MLP neurons of a small language model. Each row is named by its layer, matrix (up: input weights) and neuron, and shows model dimensions 0-255. Each number is 128 + 32 x the weight over its row's rms, rounded and kept within 0 to 255. Numbers have three digits each.
After each neuron's rows, "fires after" lists the tokens most often just before its 100 highest values on Wikipedia text that the model never trained on.

L3.up378:167154109129168129171168152153160140165147117115145147143159108128120119111202164126168149136104204117064114139159141113124172151124118111125166179146124193157124130126114118163187113188116096161098130136107158094144103072137076080153142113109133131132106089093170063152145082139102112066142132108135097152101100096159169102185153058180100195147175131056066130101105136109169082083177105150141100144174188108157141069182071126076088139139136062120111128125114125130137179120107165075188100144147103138114125056140123073137157089148108124152140123137113169167162160165084129133167139115162149090164107155132107142136133154126127078141124151106120130142154133108182143178041206117149157097137070100113085137080115166227134125152132112119134168140115167116166131128146153
fires after: "\n", ".", "|", "-", "In", "=="

L4.up276:129127170096133027077135134139148091136064137124147073128118143148109087109142142127161135155190176131015098147125147155188173139145089119169186093126089123117147114112096168171128138136135106065107131152109161073132148110122095122156128139099131156048134131101171133076128157106155124107121144119137102140221088136196121105135146059124103213157188098101112172109159127101163153090138181103199117120153141144138139117158124131119169097104178102124092135160165157073053200107087163103153134127132222107098165136131095126135121142114116149144155134149122151097139166163170172182174137125161161067177124098092157101191155120109099118140114163111155116154103152103143143118126116117118132163106080115122088119152086192112141137185123127136114126141132119138145088113062145
fires after: " \"", " un", " \"B", " (", "[", "#"

L5.up666:156137133118127101131168119127181166088117141171135179148147187099164095224156144084124154217086118092111099097134163168141144149123096118132181112137144089179156112190150071143162205131121151165151160153127077128084105143142175090162166111119121141106138126151103088169114104167134119163106147142060116112118178118162070157148109116114119136166177091173125065149097111065106151172129195188119172146143126134125111065122144170163139112130145142094137094122171109143124094120157153121135176097082110139086168104136132103134109096104196125131128127090160165109142150158107152182188170102127177112171119126159124076148139132100079165127145100117066133155182162136076109126113093148153132141055155104134176174120122084167091105156174116093141185174116173127111108069124063
fires after: " the", " an", " a", " |", " C", " of"

L4.up159:133102210156160112131101125097199091153092226175180117153163110116099064145105140137162137146127148143118077078158120152125080090138117139154128066104125098136144174110063168112053138104126137113194124098075124118088103112140155083121174137139132108092121117134114094116213125111156131157130152213150120193129060077150133131162125141096147202128147136140131102117109174136129109095101172113186090101084099113233108147128084122087116174157184128131151140093135157139199145136118148128129181084122107161111157145148111122091083129102121145130155129078157146170085182154116118168154114089159173088107110172132147093172100129117136126162116114127153131122144149099123095047111082100150132129089132151153122159116161126146141117130080135118091196171078146137157062090122136
fires after: " |", "\n", " ", "|"

L3.up4:177141095170171167150144152133221158147098128211103145058108146151168081050171136080167107163082150134105158147117136133176148148154100091149131129053100093143143089160099109139187104107104121132138088133109037109092129138113178145101132113110137192131071087118079106085161137145140130171109103134145102085119140126189058104115135123170131138068204133115119107121100134149119150132164123176131126131099133104158099088164132100132095115100188104113056138139143099093094136090114119082182171141107063169084130146103145106091116135072141103151167103096102167158112142137128123132217060173160150142170107191144147162102069119154134172160108171127088129100088126176158117147131111178138124096064116148141108066133128178165107136138155110123131105134115140116113121137116097
fires after: " |", ";", " the", " W;", "-"

L5.up657:176170160079125088129096140153141104105119119127123078135110129137169131083142171108140111204137164118018111157148165099100105103120122124148149070179112093135091107151096116147212127108193110128117111128100138083097110107147168127034123146130152173104127105099064096150154111177166110141031146162111147134161105112155132027114132091140089101141151154146055150126152216086171118120140132146152147160156129110148129173142116131166116111116127150147120081100123138087160138159106104102109147113150139159168159122134109158122094107090073083122116161131138152114133150151174121087131201100104138123147150081093161142138139144142177187136074119090142214185110111160068177117094075127154094136108130132187105064110124141086167150146104114122123111168079125160121144160173156
fires after: " un", " \"", "===", " re", " $", " ==="

L5.up388:127121145129130197093104120148132086080112138122141123174108144082124044119078168112102130146139116073115070112068121059135103092109092119180132079112086096159122131142087065117137153081116142102173162110132152142103157089064147097086154092145144105170111120126140092166144140111135128203137165153113121161187159080135125075128167160149071158117053120150148120088112132119177095162136132159134145125141167146216144121125129123186119151134151130101085139117196098098108153164102123096194145137117160170124166128137133115135167159092115144150131185109138108103121141192150153118151091110112191081167086115104128190105078162110085119146062154138109119104094171131167120130107097220119102156169179255110144135148136118145127131147102105152094091167106110133108146147101170
fires after: " |", " ", " —", " s", ")", ";"

L4.up289:107121189134146167122146114103167172103110143172153132117094142137179108136144109113176118138088163118077110077142130161131155114095137078143142152089092129135177101123076106144077137115115093108227135113123113128120195163136120072127113101089098163086149143158115093109130161092173143212099153174069115104071117122162116127090129076201122170156123083115129136133094116154107165139072162155149135153154183129129091104135102129116114136093147078143154122132117105064112166069097144080143186119153136162096104084074052148151111079122190111098186116103125136113149117128164110102213140172112189138178135090133145083144103182149124105111127161097087212122100135135126109160146118153084169091116189140136139047084124176136136083155134114112068134197102139150143097125151109
fires after: " 0", " 1", " |", " ", " 2", " 4"

L2.up747:156112156050122079118141147153176162141115152167152064148102127126163094166133108069115143180142108131110071098133108167132101073161156101122098194118106138141146085155206113095134195131108158166146169079121126137112138130139096116117081158146190146112145104137125140120126094142043114143138130065120133080118161123106113136137108127110091152116099092170142097091114117132134159185100136123112062146095071066123094122146112175138114111099142135103119103103133147134069160160148144097135131121199116114107135129185205120124117187150142105154141136114131102124103125117169054140183170189109132085153106123094132160206128105067131147104117084138074127162138139093051092125025139235100110162162133056113157115155119090173097128136167086094151131120137167125130133105140123
fires after: " |"

L3.up608:144100156154140106111103098144146154154126180140149148102089160051105100120120152135128076172124166130086108150117145148135145137144148120157165144125106104097164101145117122079194114137126150140093193128109168119070088100136166171078135086114114121110119112107058056107136085136049164200038101185131163147108118127143142117110195099076121103137136151139120182102162214102101087177223143181058067105107171085164120092133125096146197115161079087132120111114158197089130129055153140134082084120130189130140117094104112105136143130125098153102137171106129061114125187186143149138167144113153134094113148063091146123142073114183170143171118069134161144128069147105101148120110091119128135117138117142165152115104159143113119134099122122103129173147104112124152129119142150
fires after: "\n", "In", " 194", " 198", " 189", " 197"

L5.up443:113092104138164099126141063177171091112056120128120161063134068149152104135117118145145138173107140157138106112117140176130165142112108128205146085150146162176159133140164140143143207123085129122177117099059097125070088098101132074115116116103072139105144173131164100127178109142153129118088140180158109130195104160139164092160138144102161158166137114115153074079186116110110116111149161122117026103171144134146142108139159149115184153143116112086114177089121092080113165116097180089153090068142170152144144125104099151136146138095116183141073141093055141099126182092079132102085110121098130057126144147089090124161174099143157112159160152133166079113117195082111075176103163135092123110087153131101084096181162134156087124102066148112086140137108154100110144085113121
fires after: " P", " b", "B", " S", "S", " B"

L4.up578:147162177101150123115125123139170089109152146147099141082125137119105175161120177155130120188161167124119108131140152137090108154186107107107156117075096092179094169112162130134164155127092086181154149115061061082070099135097122116109105188097129144131092148118136122111168120093210120129123160147103178165123080082129113130129124170092126165167165140122077162090141145119110129079160092193149121098109160091164107096173155103106145078146109096113117149166133136137134134128140162108123129191188139070158122059134132099155070110088144172139107174035166189109100122098127187114117159093144154142179174128117136106108123159129111125133108161073123140142195160099135174130093085062109120150062092170069172116105134193145054106095166135141163159148089159117097171098080117
fires after: "|", "\n", " Preceded", " the", " Succeeded", " |"

L4.up551:164156150103160074165145068097167153125108094177167122145138127131113102154128118140144093170177170157053109085127185183115125148104148122152112050133148138159126160182118119125080081158077118174122134166100128082150127075164119125098161138126165109127083158102141066099167113152127137145076124159089116138098102192125143107130146104104120160163164094123059085099103132129141159088165130101112170116131152079179086101130131166116149143094153113114134094158135143101064121088098107156111109157152113153133169103143132148134103086102095096067161164109128168115138126153111084074096118091164134104169166136089109072139062170137076093141102143101170161185169136102070162037072075084111159138095140164153117109156091195181112104137143171121108173148047151110176118089135158
fires after: " \"", " un", " a", "\n", " the"

L5.up188:169140104131182152127156120145111132122087120169098115142118110097143067127103151118189122206127163094117078110137159109143140113125126087133206079153136155209143138213117130125151151078132164133169126108145111174111082107139160145108158108085157107103142127105124058104108098153152117109102112144091148046178136141175079121116120081107098149115139065111089096147155091081088083147070091124130147111095165073149099161134119095140093097078113175062118150150150148155084106127166122164151106108137168155129123170062098138156144115062109123147154135127153105086098140046176129178182122112112166114213112053100146130120086132142149147122103082142122120167213146107090111131150096098113152129076147165154138163100175125170065139099122099132154079149093096174129155140163142
fires after: " a", " al", " A", " an", " o", " N"

L8.up64:148055123085165121148129139119175096184090093125180116093171120172115100118142163126147110202144224116116073151128115156119141130155151122139138129093135129140138117178170142147067164128141196152146129179134191102099114099186127134121137120165118110087186138208120105146150085186164173118074145113113136130158121156173126175195084104131124164165192125137145082092099077083106129097114103114148081127171191143153161103161142173085150111181125191129150125138118069120077110125133135176178184146170111103082189108114149170149109062118119108159122092160082170061087130117110153169192157145165163139117101125053127092083162138122134128108128127082104134136123153088090123132088152090143139065084151135094108110106140113128097139201103137096119122128139135105112108125130091
fires after: " M", " C", " m", "c"

L4.up467:163081147114162057178121149129116149124117098147119073149076080146186155139099148109158145205120139138165148155131186140121097132119097115173152129097160126131188139146112129077146202084148086168105139107111124123090117137137152137205179119150099199131075135163130115124152139143129192077049125180118102148120085080152142105162173132115091139101150153141098081133118145132216109099148067102175193118139120059161121121158133146122193104094172160083070129072134127071144118141135100172101139132143141118133148147107134074103111121109121126168122109127157132080138095114155185157095156150131129107133158096108152161085177155131131164137208139071098132173145150141155125109123111057124162171073121091147146151073076135132061096092135143143138166157087149107156097056132125
fires after: " the", " The", "The", " an"

L4.up237:136129079123161197138131103111147151119117176153144140109113150135154105113080133152158112084184120105160094120151141062096130138173073094176170125150152134087152103123104125122152200097107210152076143171130123162082102082151197130126140164186169164125118110119146093113137105114131126153095089134150170141101088050168084084196133109128056130139098153165098087167107218108145103131148153149174149166099119146126091119155143128143120117111091108134158084062146190100122099135153126146030148091202152142134153123150121115078113117099097136193141169101091124099087182181124173121121121158125129089128176129173155137103101119141116141141067070148130143127076154150160089123113084117117094076062137167117087108110105144191096100145118116083178157106105130083147115136114165
fires after: "\n", ";", "|", "1"

L4.up553:153140172125183117135146131126146146138160145134109184156202174085178149170139066117117080166041105157102131078140127121184153107076091114176125153156120106157144122151115111118105119104142157205154160104123158150161138093126134123139133140072108148145171167133101130128096065186095063167102128136086124108074150099166058080152083139127126107167106126108136098135177194065167146102122133146154111117172134147124129119141127133159091121124147139119146109154130136084191105130167103115138139094126145139222138123161094114078144029145091096170194193096133153129108112094126068204131130145143151123145104118120061126141094221075098080134103101087140105113140123109123149157084080162111144113127088110126129137112142083087143134157082112069090163157095121161172124146092109
fires after: " |", ":"

L5.up496:163115161096183117166125152129131128164120114170147183065135206120164106158161094144141106184148152155088083111062126093113165151168087097120123198150043159153142117114152097102117117132093139138184126092115109158127108138173121116138119161085107176094131175113135119080143149181111063112133099170115129154126128117142116156129122089156084142107160181123186105107128133103132143133126161162131130201148197106153153116113161129171135113108158094137118112101108165088099131114145120141126163091155140113138137084149057062164135129115127070140178140056112137065084104141136107160138135090118106064109059093113078091188152148087121158107144112136120149137191097109155102122124119179107173097122189183147132129102135139157117136165073158201158108185066221097131081127102156
fires after: " H", " Th", " T", " G", " t", "T"

L2.up304:085144138145168101099140189134122123100118165148152184165162178107117158131120110100133089177133149062104078087143163134133099138143071133130146115148132171179171052104093122151160153148172212136143130116119106110204077139125112122056175158158129163106129136073105131090159109136086098122078124080080065085167091127169082130108156115141132111139106117119153109118098103125151149122110131123103124102137121084165084068095122136132107108074150070131127124158164167145089138108132066115155106133115125168182081122109127127085158123108077093126179152103102161108083177103144188145180095107178146147181157156135112059094092150090138187154097090072073174093133141169177148088138091181061175145128124154111106128137156083134139178148132112147115169132112142157154097053119184
fires after: " |", "-", "|", "\n", " 1;", ":"

L3.up201:194159142137166155145107112140154144079123114104134101166159127134146080142177181086196118125121150089059173110124121191135140126085104070199126100135161143122194159184074123179146139134099136174113120135102159077110073069136161109055186167128106101094159137106140110103134119158107122210111200151169171158125081092120088097109209088133095112117149142162147169134110155145131131087161128179108138103088180113128113072147113092119133080119097093157094081150105195132087127115111153103120144092185125110129089111157101132128132118134205139119106189134158127077114188143157129069168140148138148143104119109114119093091110112147146044127096125181168125159150192084077105132115076143167138122120154143091100101096080101158155169110132094104132127162153146123101142132100096
fires after: "\n"

L5.up43:191109145131178055242144140147125141113103126157131118133126137071158141167119126125166135133158102088062122085099133175120148107144136054122089115203083103186173145116149092118178166131085157153140114106124127132129140122098152110138148070057151119110154145104119105142116158123126129126123124141181111122103092124160119054132126039126070120147130157129224086121160079086120087121154116151198070158104159148151090150176132126143162102134139064112120121108137168183128159084106105124145169113172139141195192099157111104168101109045087113177182134127124087113073122115175171113103150135136128130142150095104048128122112122110093125157092125113171151141133142099132176167155121124131122135155192082116115113109161130153113167130136157128165175170114182090170111172136153
fires after: " T", " the", " t", "T"

L6.up85:226087135115230107167131150154116126071090178111131172138085205142163135143141151122130167105203134156086065126091120130102089099098129131131129107179127077148138137139165163126114138117129138070202102090121141131117051108131186154146099098096098155093167150125135126120116146176145164162124110108139103137108103089123095123143126151142134195092214140167179124081124095096142157146119085116143126119139115138137166094129126161130130118075116104127088143099158148092079069112106146083167190103092162131159205111088134119101119098107107138084188144093113035118158160160152159108154148095091109176129213122086134098144088154149147113138106104097135089121109109056065103075174122142128133096103171159159139128128123097152127090151121119089152129181135112071148126116104149
fires after: "T", " T", " number", " t", "-T"

L8.up480:163118159103116136088122179179122156134112080122118100133190140167169036145089161085128147173087109090108137146123110100146095107114186141130164103124127146179113056169145081135093163067131127129176119087121124111174096127184125116151129156096166130112150186100147075055162104135170182122049147174136105116110151130142102156133107131122097152169158164181143114137110103076136149084195108161164129157129167144191136098169102157123173152064115164146101124090183078122127142137121133121170133132127170074100140195132130171106078152094106113142129114097117102115120160102162173175156108123088136124219067150095111137109184171143097148141190133110120165126191098105099069112123065082094141182082108158115161141134111147099052126140110134156124134140124136141191130140134156
fires after: " an", " a", " the", " his", " of"

L5.up456:178133157133147125131063059118144089120078132116164101128128113105158100123138121149145101184106176153059126083155200133160180125138126154165153158130117213148107121133158077071163075122082155106150139119119097074127145079117188119108114137134163138124117112129105119165188112073099143133102132134100131117123091061176116110170101130171112118086141172141078176139132183081193080153132138167141083096064115143149135145187093149153191192135092100099103128102130154100172168095117161121092076150115208116136133181112073087158161145086102118142143157098104077128132123166159113141153107158140205142152028098089125114150128146136152146155068112134136171157125141130127113162122096131075166108140152177149175082162154116131116162117095132120095080140087140152161118189117106
fires after: "==", " there", " un", " \"", " There", " =="

L2.up648:171129145153101144145112116174102115139145102142076184140092190079177114090138122076107086132130194145137142125129211143165109153124099177172159136113097142167155037168104113099148141111156146148135123182090134131116101104095141114186127105176140162126122129051120142143177153110123139161037129122078160114115191146194107095160131134071128119125093117142092041112108226088171151101127093141104111120133139106129175126141111129058115093169106084117116093161136127115146143123152151115130133146101100175114120116133081136101133131094043144200145166165090086134128138029124148167166106173118191166127144173119132105144098155137142111173188123141106133162085131110087122140147093159151143119094153140196203100166141123103130145126077183106116122124137152123120090138145153
fires after: "\n", " |", " it"

L5.up201:133150105151157040197091137124164166146149148165113111059117164107155103099145144086149092179175189147068139111113134125125161083121159071150140099157103113105130131118117149106143128120153183115063119126084111162143114124094077124109136099106142122099148098051101112117171053140155112139076149183138111100166065124180173120127147140131123118157106169130110123104110177100111119143092151142158116140112102147153106154089131154178129105159152131118136126125119130085099174133154106096080076100173117164159191211074119175176098125093111134117127156098042071117098167144137148084122193082104120101167140109157153156161141135137161128204175124141129123173177139137195075166087114201152205135150132134120076129142104065145095114137142176156082110138124150132173147146084123
fires after: "-", " re", " (", " \"", " un", "/"

L6.up118:141145101165180131169144110148118166110091123153154097106135121127138088197151101150183146163130193172103126140107113167120136096094129142184100179142178052135134081117132149138135125140121138164152120142109172164121117092097136122103122166118131189136171131129140167122105137154140167155061121092160144093150066141126145227148115080148177155119169173118140106118145140162065147151102135132156116144092149087160186100112095163108117104084111091149122116074089171133135134129075171133140155103170170145103184110113130113090178132116118079200204171099081088156153131051066144096110113120118098123106157096083112188123150108187099095099160163110142118128096170074099088188148111193099182106146099106115080131160104085123136169105073141065097081155113123152137128078150170
fires after: " I", " H", "iet", "I"

L4.up493:199087196113129165103132135144151126126126122124128125186146188063188120110113157131081120171138132118115115109096117160194114129115111108104159105144067093102110087134079151150097123156143155085180131103155163142119101102132116069150121140101164127123152098124143114111112113099184084123060129149117143146177105148184105108100177098106103157115157101147128148119078110107136169131099097127148149128067118171172078119164135136178100103148138139131103139123145161131155113121156144181127100147137121151130138122117118104179174163046057101195112163098133144151139170129172170138185170143134161141206114093126115117116049118136157107085215147124122164142137141083102194138180039083181072168082179147146213144117154164109103110115125168072059102117141144139166145138125087
fires after: "\n", " a", " al", " self"

L5.up63:082194086157163096146069145131189104140103160160174138130114107098133081122147118107175126125127184064120097121186091100121083121083122133135172138120171103211145092109139105044130070127119185134163129120081187134142162124127123119135129098121117118110119106089124056133155111098111131149106116146113064135143088106160154090131112115073099122138182125127112134134095147098136089163103181135120127108059168155132057089088083107148086129132099083157144075111173157129159095109132141109128116170124170176133072143099133114130168161117139061119182115099133142156132155219073137102138078164158133102181095156123106142162082200143120147120128123113172183123117113113201152108098155154153114083081208117157108100095123090159094126166129175139143139171089098143179123146087177
fires after: " |", "|", " votes", " place"

L4.up486:151094147096144119153096170172176143079118165157215112143126139167204133101146115054064140204130152121111078101150067183142173090149181056140131124106078130124122125124088107138116176101160108149141117115125132094112198139142167093118126138099168103130143124098141138106142187097126163136090138154136178116086147074174142116128151155128092158114111123136127131090080113169180175143131143152103123118113141070135093133132126127172115123122141154090121127109137149165105200119095131086140152129071166144080134123123088077105079141088152091121178178064121146123124163065175112156162102183079136113155065113133132143131080109140113094111063118116072191066087152108088129087108125195097086156157148172131149111150113156196077109197147143054153113114128117139139131123158145
fires after: " |"

L6.up159:097130079154172081163067145066153155113105165135134152059105141163095063169177133131171117181192170117099085128067144116122149108145142123162153118109088111184195090127159097093112160097112159134128108107126139149169132135144131146108120116153183180122142146129159134079148165184142132131135074091195090136110137132125133168181147057121103145142192144137107186118103095148083094146053161076161140124120144099175138116143144128146119058078101182140115174119135142064087133079127139116142181119129207139103112119097135155108118114107184073223180146155123124063206124122106159137108131103089146107125151076088119137090144094076105125080135133125172093113135138117120112114175101160126148152137149200122116093104121098172052130127137122148121090162110158125156122107101141
fires after: " I", " E", " (A", " \"I", " H"

L4.up283:138154101095132147116121162122152157122088102158104127105125098159202149208101156105123167150126127088082112121126116082111118133108086120171161123102118138121083162167160119111151174089167127186140103096069119119101109102202133165159127209096153181172099150142107135123129154113129184135083147091156153196097071063124137095219156111115068106126143139154136111117168134118151085119150106112183130142088148088141084103189097132130166139106120162054128118071146121136116159119141134130176106124137142150097158129151147124059195128106193146153093128156183158125169092136176122110101101113195134130140090060069133165098127157137058172114137174072182154129151083075122124141059118106162134173081126113127096114102152090145097091154142128076144106118176129145163111072161117
fires after: " the", " his", " a", " their", " most", "'s"

L2.up241:065132180144136120148067161100164157120138123223149123083154095137129137135142143104167123174142171136076099097232128093072153101105146165149154102076146109132076127165132136081122138135096185159121126132083145165098133072170113118143112182105102139045175140079134100137120126045125114124137121109161131167122128100142096098144138096090185130087154149116141150129136154098165119150173152141149071151108143121126100075103125153081141124146123147111139087068180145133133156145044236083119160118151125107119105132160154144056126135123160103149169132113116115090147142157107072167108047171147177074120104102127134149081112113104135108146096172170069116120153134138121088101109095135170164106144108120150157140111106208123072131131106126112145157136115098158194147065078126
fires after: "\n", "|", " Preceded", " |"

L3.up338:140164097138185116178170121132153101116127145132109101134146167080155115146118169093185090151131163139043095206163136103124150180122192086163143186120101185128178176138097149130137162138109168194097170133119153116094171096122140080077141195105126100108171053084137080097133127129076107132117138191073167115152104121139086128148147092124079101151120105134112147107116203141180139099164144117136083111114172125147052091156092112143124139108121080140151043085134124108074109101156131125112111114120167117177121117104136173165161124102136156138114127113093141094091156151111108096128131082153107126148170143133136111130049105109106172159092098142145178137176138114151102070076072160110141119140075148159079071081129141183063178158125124145169139088100101153134088128090140
fires after: "\n", "|", "1"

L3.up696:146132109154183159162114116092202105117128159177159125101067099076141097115158148111193109203145179135113093137126118131095161124120145111132070196101141140122162131153131117064184136160144175126076127107099158126085142130095140123118120139113097162069111044101168082099090131156045124115081193100109135157153101149147181081144119104130097142147144100131141161129087183112171137154159142144160049118165146155130133144123111099106168135136121087108127090096142118077136127144139162105139100087126149172120094151087127099114130164117152098099113145134077078116089158150056064114099130164144131082096113114170179137168098107150166178113017147162163118132086133128142157117100130158085109122136192167157124062070156152149108147165133102107156097105055121112141179159087135
fires after: "\n", "-", "|", "."

L5.up189:143104128111227139162071177146169113132067165146184128096123152168137107146138142127158079160142162146103083122171151171167165122133169150179105065122140115094113115154158138172112152103122109116161092088128130087097157114147160175116144109117114120081150108109134101109084095166148154189137175156115144160146106161145059173141171134111171147163179144146104149090156125105077176177156076107177129157117151095149120224162122136127134137144157104151147167115156113069099088092138201173107179102130110113160156078139109090125116086042095123116168103151142102076107169130137169134157107156126137091195108089105169092101148117068133109094140111099142111116090143073116153108154117089088081052072145165123164067084123123092100151160068129102093127107142126105150148103166101
fires after: " M", " C", " (M", " P", " S", " (T"

L6.up569:169102130110158104114146157151124118131138156087129152068132122124244129156176124094114105250130128114077117062143099122026139097104124130094126105166133137141134115171103116135110173096094153141108124091110156160128125116146113088134115143145146118105119120077064095177112100126145125158095187159138122132130078087155099123137142092105123177148123109111130082098182146100136108113201136153203148083138131131152152093165113114137152072121119134096112144112141152140070186072126175098139039179175137120169175135175134144110125164132123152150073180101158136112105118149102133076156169123114142155147108082164146168118109120094093137130147147156128175166106136113152079141128075079126089134107159126083079106064104169166099110169161171182151190135155161175104185167102148
fires after: "\n", "|"

L2.up673:126136190110173221178097147128167119134108150144140150096105163115154129176163166104092084122150142134038087139113097190123165106151100116202138148146088097139099081204117157119164202123151141185154108105093113088128108159155145149156112131117115181112143094119106142111106131105136155177114149097109107120087143094140072150164141173120118137107121154161145159108134162099133111132087087129104067140164124136092125128146177158112134077158104043118121139138163143084127154138181167124106083087110157173140051114123131134171124097180096085172123146093184119095123186076145149149155077180115165058161152121106141107154151187105132132144140170111138105127127126076126176135063169153175060132100127116093154091095146110153065097160116102099111092118112163089128042102130147
fires after: "\n", " |"

L8.up289:148142156099136112131072097124167123102125137131155114127103174137148118105116185096113135102162100100113106103158092168178184125111128044161066123124042143100112128097094144117131133095134123145070144127149129173149148140108142117143189112153109134122108102055097073120130134115134112143071125191071099122138140102140106176172133168140101113140129131154103153145122145169133102127175070192124106127060151084150164130136121079158144133101105121152158092098205173130168122096157207127136177219143191112120169118128147145076127149140146135114111187096153114085077139177115131126164119157136149142191149127159093148133144168094149087129122151118144063132213168155170100168096135152124200106139129182110020127159151165106099170112115106105126163092090131136157075069143113
fires after: "|", " the", "-", ";", " |"

L2.up243:068109151121105126181122127205156134105105148176134153102122147115124102056106111155163113151110184138077105155148147076106140163145143146143134147122116155138152114148102122102230179153130104166112113141145162096069147066176100131129128123152114129072129152101099115135126115081124150171101156159089154133135129104138099168107149112101158074075175122160191129161096106099134105107106175101138052188143181172156121113140163112159151114201097151142103120140141127111175132177091150115098163095171144082159124081111111137139141121105098088132115133126097122118187133115118093095154092161114125081140149170093161137048058145107137181100137081169117125171126138105137158133090068171146117141107137176185180101127148126140052016097137110134116140137104190095201156156180145
fires after: "\n", "==", "===", " |"

L8.up566:220141107100115159139090092181149141136103157128169141191101183134165049145131123103123154165153178085098080112174118103200163058102154139141113120149119164161174107129126080166091144120100054131147105155120112124150152098118102113148073125127072126141152081070135113167152113060143132114110122154134068128058157103122098198195164172153149150204108106129155134069083129074160077163107170123135094155135104080124077097149121107129092101077161084117142128140117112100173072130128187155111149104152162114104085110098120093148153146157105097105094140093111128130111146181165092097109097137122183122166101188107093106134129159092152094092144091170108137158161133136094073113149141125093134069101065122144155134092149143114127077162076105124123145137150166108143152087168101
fires after: " |", "|"

L5.up192:128107090116157148208106144134142100090121146148125197114160134047133114148129147120110153182140157114119119110121178135168164086207137084123108092201097124162130120186096162163139193087066127090161119132166119120064103126108126121110131106084108103155161153119121094173128095120132117140112150119110103159119123163191134163146210111099082136125150125150174097115160117118069144144073096135076107103162109125154158102166148134199146076119135092146135143089148157101143113119123121128160155102168123153082152118161131082162104146052096165083145124152069109051134134136178151107132110102113184102113083078085151102106108130110080127111170098179048106161168194118148123114168062074176126157102157116097126111162196136109082156114103113120117175137101115086103153193156103
fires after: " W", " L", " S", " Z", " P"

L6.up696:160147150135092093103106147178173111146094103116135128142160150097121127216137133125103141142126094040130140145085100112160151166055157158129124089135077121156073153136165143097155130106090124068162130141110087144166188047080105041122077136061154149147117158136190111110084124075164141127117140137118076134108138156147110150158158115139113145122116141165129125112122120078106117097102137152113090158157191131178178143152173132098136180137134119114139207112166166147175068110183135151100202126168192171124123162127099133163166136062132132207135125108087136112109166075097158131153125128096114174141134116076125161194131159056116100092165145112173176071159172137172150127124130079151149127095138150127141109097134096122112105139094150130109126157090138076144045150125117
fires after: " s", " b", " m", " B", " 1", " o"

L8.up558:128157160137106159148145142149143117149129122127138138168141195099164155144135151138078133131102156109053159099195100108158131088088146103133064127152059086152141194129135083104131093116103087151141129118171139152193166116134112146119123157121121128090121124133116109133167168122160095121144192166127129168105136083144086098100158145161152125093108140072159127120076101078121066088166062123107118135129159121087147076158074193124112133108105077122136185126147098115166134082075165079151137208107123131143165079099130078114170114141145080134186139079139202172111105197115137097178056154112139096185105128107154119145178137129142081082174164137101138164126138104129135104137215114185143121126094160100112086164196181063145145134131188090096146101143124134105095136102097
fires after: "|", "-"

L5.up403:152117121128100119139100175138170105104096147201152165062135116090141127183166135107186104124092193093109109148149129159173134156178138115161111133172139141117165103117113155131085197102085161171154069082115111117103131056118128134096174157104117072174138164116149073121139086081164159147126176143169110109127087147173147178188138137113078155151152091105119054097161124087105098099123101138134099092145181168133181107127146109139174154120112137121129135096136127102149129116058160120149141085223110172122131153106177154184141059074138163093146131092129146111098174117173141093171152106148115092152055090069120100119128154128109081134133092105168162146123143124129124133130100087100114073084163173155088107090147112107127181128126136118104156180087138041144182110160085
fires after: " M", " P", " S", " B", " m"

L2.up125:115075090136150124125098122146174145188188141159176153156159080116118061133194125124175099217141151139129094163167176181135133194090161165177081098116128104167165107175122118063161153099132145153103156184085158132079137119137085116104146100085084117068127085142089130098099136086111089148113136086157131117055127078144133145067166172180113120121179146124153145111149157101157143150118081121202080123144098127169137127125175113118145126176073122130157098103119087166102075184096143106150142067170109135186135146134138119149109069089109143107133120116110113106089137182185140154130141203133131145180142109129073095101115120163182091113103122110095162115146190160169154135086074112106171072179108144137119112148107164111127110121099118072150142115100179115141135113141098
fires after: "\n", " Preceded", "|", "=="